Weights of a small transformer language model: width 192, normalized queries and keys.
MLP neurons of a small language model. Each row is named by its layer, matrix (gate and up: input weights; down: output weights) and neuron, and shows model dimensions 48-111. Each number is 50 + 10 x the weight over its row's rms, rounded and kept within 0 to 99. A neuron's up and down rows have the sign that makes its largest values positive.
Before each neuron's rows, "fires in" lists the words (lower case) most often at its 100 highest values on Wikipedia text that the model never trained on; "fires before" lists the tokens most often just after its 100 highest values on Wikipedia text that the model never trained on.

fires in: "may", "march", "april", "following", "november", "february"
fires before: " ", "ing"
L5.gate160:46 37 52 56 51 53 38 71 67 47 59 26 56 43 47 51 51 59 49 53 49 53 44 57 70 56 65 40 43 58 54 51 59 46 50 49 39 38 43 40 51 62 41 55 39 50 61 44 33 51 52 56 59 50 59 54 59 66 56 55 41 49 59 44
L5.up160:41 53 47 41 57 44 50 49 50 51 37 43 73 58 58 51 56 34 35 41 48 50 43 53 64 46 55 43 53 50 38 51 25 57 55 55 60 60 43 67 61 54 58 40 50 31 50 52 55 35 52 49 58 56 53 67 48 47 53 61 70 42 63 39
L5.down160:52 60 51 50 45 55 58 40 77 56 41 41 27 45 46 38 61 51 59 55 55 68 42 63 52 48 60 43 47 66 68 54 30 39 47 46 54 56 47 31 48 62 48 51 39 42 33 42 50 52 44 50 66 38 44 60 63 46 53 61 44 57 42 65

fires in: "3", "34", "37", "36", "4"
fires before: " |", "7", "4", "–", "6", ","
L2.gate100:48 39 58 45 45 46 42 54 65 48 45 46 32 48 40 42 47 53 43 57 37 43 57 46 47 40 70 37 36 51 51 39 34 51 40 47 37 68 33 56 68 52 45 55 37 29 48 45 51 49 31 24 57 58 43 49 51 53 43 58 65 51 47 58
L2.up100:52 50 77 42 33 54 53 47 60 53 62 47 54 62 40 53 42 46 46 31 42 40 69 40 45 58 44 57 42 43 60 51 26 56 51 51 42 44 29 41 50 61 40 63 65 48 48 69 51 60 74 35 42 47 45 61 42 47 61 64 57 54 68 55
L2.down100:34 30 30 42 50 58 52 47 58 57 66 45 43 50 54 62 56 65 51 72 53 48 55 51 37 57 50 48 59 61 50 47 47 57 59 48 52 51 60 38 47 67 43 52 39 55 42 46 59 45 49 38 40 52 58 38 54 43 41 55 48 41 47 47

fires in: "court", "country", "courts", "finds", "fountain", "county"
fires before: "t", "s", "ry", "ts", "ain", "y"
L6.gate222:58 71 38 52 46 42 46 59 61 47 42 42 48 48 37 57 49 41 55 33 46 59 51 51 69 42 58 55 53 58 54 59 66 34 43 63 50 79 58 48 49 55 61 59 69 35 43 52 56 44 51 54 43 64 52 48 45 46 60 41 69 47 60 66
L6.up222:41 55 66 43 51 40 45 61 45 40 51 43 37 49 51 38 60 61 46 51 50 57 49 51 58 46 42 44 47 59 41 51 49 53 49 52 41 32 64 45 46 50 63 64 52 64 22 50 71 44 44 50 45 48 46 42 51 38 52 54 26 39 59 53
L6.down222:44 46 54 49 39 52 55 69 54 65 59 55 50 52 42 68 63 32 54 45 55 53 43 76 33 56 42 33 41 42 43 29 48 51 27 67 39 67 35 66 44 49 50 52 64 46 60 48 59 47 49 36 55 51 44 44 40 49 50 58 57 39 55 52

fires in: "in", "on", "during", "for"
fires before: " ", " the", " March", " his"
L7.gate270:39 29 67 52 39 43 58 55 38 77 43 54 70 61 49 46 42 48 45 50 38 63 53 61 65 46 50 60 42 52 70 48 58 30 61 37 62 43 67 47 55 49 74 54 52 43 65 35 70 55 66 48 65 50 39 35 48 56 62 55 56 62 42 39
L7.up270:41 41 52 53 48 64 43 34 51 61 51 51 41 49 50 44 59 69 47 38 53 46 52 59 40 34 54 28 55 63 66 61 55 50 53 60 59 51 50 59 44 50 67 48 51 71 56 43 45 68 59 37 30 38 50 55 48 34 70 39 62 53 46 52
L7.down270:35 41 61 47 58 40 67 68 47 65 49 64 58 52 46 52 58 41 45 66 29 45 64 51 58 58 47 67 46 62 50 48 51 29 47 35 61 52 47 44 62 55 49 42 50 50 71 75 45 40 57 66 56 50 56 51 63 52 59 43 46 49 52 28

fires in: "county", "country", "body", "countries", "dutch"
fires before: "y", "ry", "ri", "ies", "ch"
L10.gate44:60 55 46 43 51 61 58 53 44 67 57 64 40 45 47 67 46 58 74 38 42 63 42 61 46 47 51 60 45 44 60 69 45 31 54 62 48 70 50 49 32 63 47 67 52 46 43 51 45 46 50 71 52 48 34 36 64 51 60 64 60 43 44 51
L10.up44:58 59 51 52 31 64 45 54 41 62 57 40 54 44 58 39 39 45 62 55 83 68 51 45 50 46 57 55 59 41 44 51 63 48 47 33 48 60 55 34 42 68 34 39 50 41 40 40 34 50 46 79 44 63 61 45 38 46 39 56 55 33 46 39
L10.down44:59 50 41 47 55 54 45 52 46 53 38 46 51 46 46 78 67 56 53 54 50 45 37 35 39 47 67 64 50 42 51 57 61 56 63 39 56 38 45 38 44 54 52 53 57 45 52 46 53 57 37 55 38 57 44 37 42 62 60 53 46 34 49 45

fires in: "during", "after", "following", "until", "before", "of"
fires before: " the", " his", " a", " "
L9.gate307:33 46 37 35 61 40 52 40 41 53 34 58 46 59 41 43 46 52 41 69 47 56 56 57 54 52 43 50 57 67 43 69 55 37 43 33 34 56 43 68 45 50 71 51 48 64 64 41 39 53 59 52 47 53 53 27 46 50 46 48 36 22 59 38
L9.up307:39 67 46 67 52 36 52 58 36 52 45 51 43 35 47 41 60 41 31 40 71 33 62 45 62 44 40 48 38 64 53 38 59 54 34 37 40 45 42 46 54 51 46 60 49 55 47 41 34 54 56 42 47 55 48 66 48 39 49 49 47 43 53 46
L9.down307:40 38 65 67 49 47 59 57 52 40 40 51 44 65 49 65 43 32 53 31 49 66 49 42 53 51 49 49 45 43 54 64 35 40 76 33 56 34 57 36 55 46 49 44 62 71 65 57 49 61 62 58 51 31 62 46 58 72 42 36 53 49 39 43

fires in: "january", "july", "november", "september", "may", "april"
fires before: " ", ",", ".", " |"
L7.gate237:52 48 48 44 67 51 67 50 44 44 57 58 43 44 45 32 58 36 58 47 55 40 47 53 57 58 53 56 65 49 46 66 49 46 61 38 57 52 45 51 49 36 56 43 66 44 31 62 24 39 44 50 33 40 61 73 42 64 44 47 52 57 57 39
L7.up237:35 47 45 59 46 58 48 56 68 43 54 54 45 50 51 48 54 37 41 47 42 64 59 40 37 47 59 71 42 47 47 52 54 58 55 45 70 48 55 54 69 58 47 60 59 52 55 62 47 43 42 52 44 54 29 57 74 59 63 40 50 52 44 50
L7.down237:47 39 50 45 16 51 47 36 49 42 57 44 47 35 37 35 63 48 36 55 66 63 44 39 34 44 44 51 50 56 49 55 48 63 61 65 74 42 43 40 47 51 52 62 52 46 47 59 42 68 47 58 55 62 51 44 57 58 57 41 33 55 55 43

fires in: "in", "institute", "international"
fires before: " ", "st", " the", "tern", "ter", "s"
L2.gate237:41 45 42 60 58 48 62 50 60 46 41 54 60 54 46 53 45 46 53 51 54 62 63 50 53 43 64 51 34 34 57 47 62 55 59 59 38 54 48 38 50 50 67 36 50 53 36 50 54 63 40 40 54 45 45 56 41 44 34 44 59 64 38 51
L2.up237:58 30 55 47 46 24 59 50 59 59 59 54 58 42 31 66 52 57 60 50 52 66 58 46 40 56 57 49 58 48 49 49 51 43 44 53 51 65 48 74 39 52 58 53 49 51 29 30 46 43 52 37 38 45 62 41 51 50 43 37 43 34 70 73
L2.down237:53 53 39 59 57 63 49 65 61 37 43 59 37 52 47 52 52 56 52 59 42 62 65 57 78 39 61 43 45 59 66 70 49 38 43 30 40 38 47 33 55 61 54 29 48 42 44 53 57 62 32 54 50 43 56 48 42 42 58 52 59 43 45 61

fires in: "june", "may", "october", "march", "april", "little"
fires before: " ", " –", "le", ","
L3.gate216:33 62 46 45 44 58 58 44 40 42 49 48 55 58 60 43 63 43 49 54 30 71 57 63 57 40 57 54 56 34 50 64 41 56 49 34 58 42 58 54 41 40 38 33 68 54 53 68 25 39 46 60 67 36 42 54 40 51 43 40 54 45 52 45
L3.up216:38 63 57 28 66 49 46 40 39 56 33 39 42 52 63 50 38 52 61 61 36 50 52 51 55 46 49 54 49 35 53 36 49 52 68 52 48 39 49 46 73 52 59 49 53 62 56 50 56 56 50 36 38 52 37 54 44 50 38 44 58 47 77 63
L3.down216:32 40 56 44 51 61 54 65 57 55 54 41 51 43 33 50 56 44 42 49 62 57 64 45 54 58 46 62 55 69 42 57 38 44 56 57 58 59 45 56 29 51 53 40 55 46 63 40 46 54 50 56 64 40 38 65 52 36 43 47 65 54 55 33

fires in: "3", "34", "37", "38"
fires before: " |", ":", "02", "4", "7", "8"
L2.gate398:45 54 64 40 43 47 60 37 74 60 45 66 43 57 47 61 53 43 53 33 45 51 43 57 47 52 56 62 44 55 43 41 47 56 43 61 49 55 45 49 70 54 50 53 48 53 55 50 70 59 46 59 54 72 46 56 45 50 58 46 60 52 64 53
L2.up398:40 44 66 39 50 44 53 37 68 53 51 59 41 57 41 62 48 52 48 37 41 44 53 48 55 51 55 62 45 47 47 31 42 59 50 59 44 52 36 43 71 61 42 47 50 48 52 61 56 61 45 58 54 63 54 61 38 51 58 43 59 55 59 50
L2.down398:49 33 31 47 60 53 46 51 22 46 56 52 60 52 47 44 40 66 49 80 56 43 47 44 49 42 47 49 56 53 66 59 52 56 54 27 42 55 47 37 41 53 42 55 54 56 51 25 59 44 51 42 38 36 52 48 50 59 38 50 47 40 44 48

fires in: "january", "march", "june", "april", "november", "october"
fires before: " ", " –"
L2.gate371:50 38 63 52 76 44 55 41 40 45 55 51 46 40 66 45 50 49 44 52 58 46 63 65 52 48 49 53 48 50 48 56 36 33 53 38 58 60 66 54 55 45 35 31 57 57 65 40 42 54 39 49 28 51 52 49 39 40 45 63 51 35 49 54
L2.up371:44 37 58 30 50 63 54 54 36 56 65 55 46 53 45 34 42 51 32 54 40 72 66 44 50 45 65 55 60 47 65 46 53 34 57 55 43 49 65 58 54 60 57 48 57 50 57 47 39 46 58 48 33 45 50 60 56 57 51 45 53 33 67 38
L2.down371:34 52 51 65 81 57 39 64 73 51 48 53 46 48 51 65 65 42 40 62 55 57 51 57 60 43 54 64 31 61 45 72 48 50 57 45 58 41 43 49 43 52 62 33 51 41 31 50 58 71 43 28 56 53 65 51 37 68 55 63 71 46 55 43

fires in: "in"
fires before: " ", " the", " his", " a"
L2.gate368:54 31 46 56 38 24 44 39 65 49 50 57 46 48 24 62 43 32 54 52 51 65 68 71 66 46 40 32 47 52 43 55 46 49 47 56 53 59 72 63 44 68 53 47 51 73 46 48 49 53 57 58 39 61 62 40 43 44 46 44 52 47 60 41
L2.up368:48 36 59 53 51 49 37 36 71 50 58 59 47 50 40 48 53 50 47 48 43 65 68 51 56 71 56 47 48 27 48 47 32 53 40 53 34 60 50 49 52 50 57 59 41 44 53 44 48 41 43 52 35 42 63 57 67 54 50 48 65 47 43 47
L2.down368:57 71 43 71 26 43 54 48 52 34 44 37 52 42 43 53 55 55 47 48 51 62 55 54 72 36 35 50 40 55 62 74 41 60 41 42 40 44 57 54 40 48 53 40 35 46 54 46 58 56 44 18 49 45 49 39 47 56 43 40 55 45 46 41

fires in: "november", "august", "april", "march", "december"
fires before: " "
L6.gate111:51 51 55 65 50 47 42 64 50 60 53 20 46 72 61 47 54 30 49 62 46 49 55 51 60 60 60 54 57 54 43 51 48 42 50 54 68 55 47 42 46 64 47 47 38 42 44 58 55 61 36 56 57 43 55 65 41 66 49 51 46 46 54 43
L6.up111:46 46 59 42 65 44 42 32 50 54 58 43 55 42 37 59 51 30 37 43 52 49 42 54 48 65 54 59 61 61 62 44 35 70 34 43 58 48 52 34 58 38 57 75 52 41 48 56 52 57 57 48 47 62 47 39 59 55 60 41 57 48 31 44
L6.down111:64 59 46 48 46 45 64 53 44 48 67 44 52 43 47 57 64 60 57 55 42 74 60 51 38 37 45 62 40 53 60 44 48 19 50 45 36 48 44 41 47 63 38 43 67 32 61 55 59 64 50 59 34 36 33 59 55 40 49 37 40 49 55 38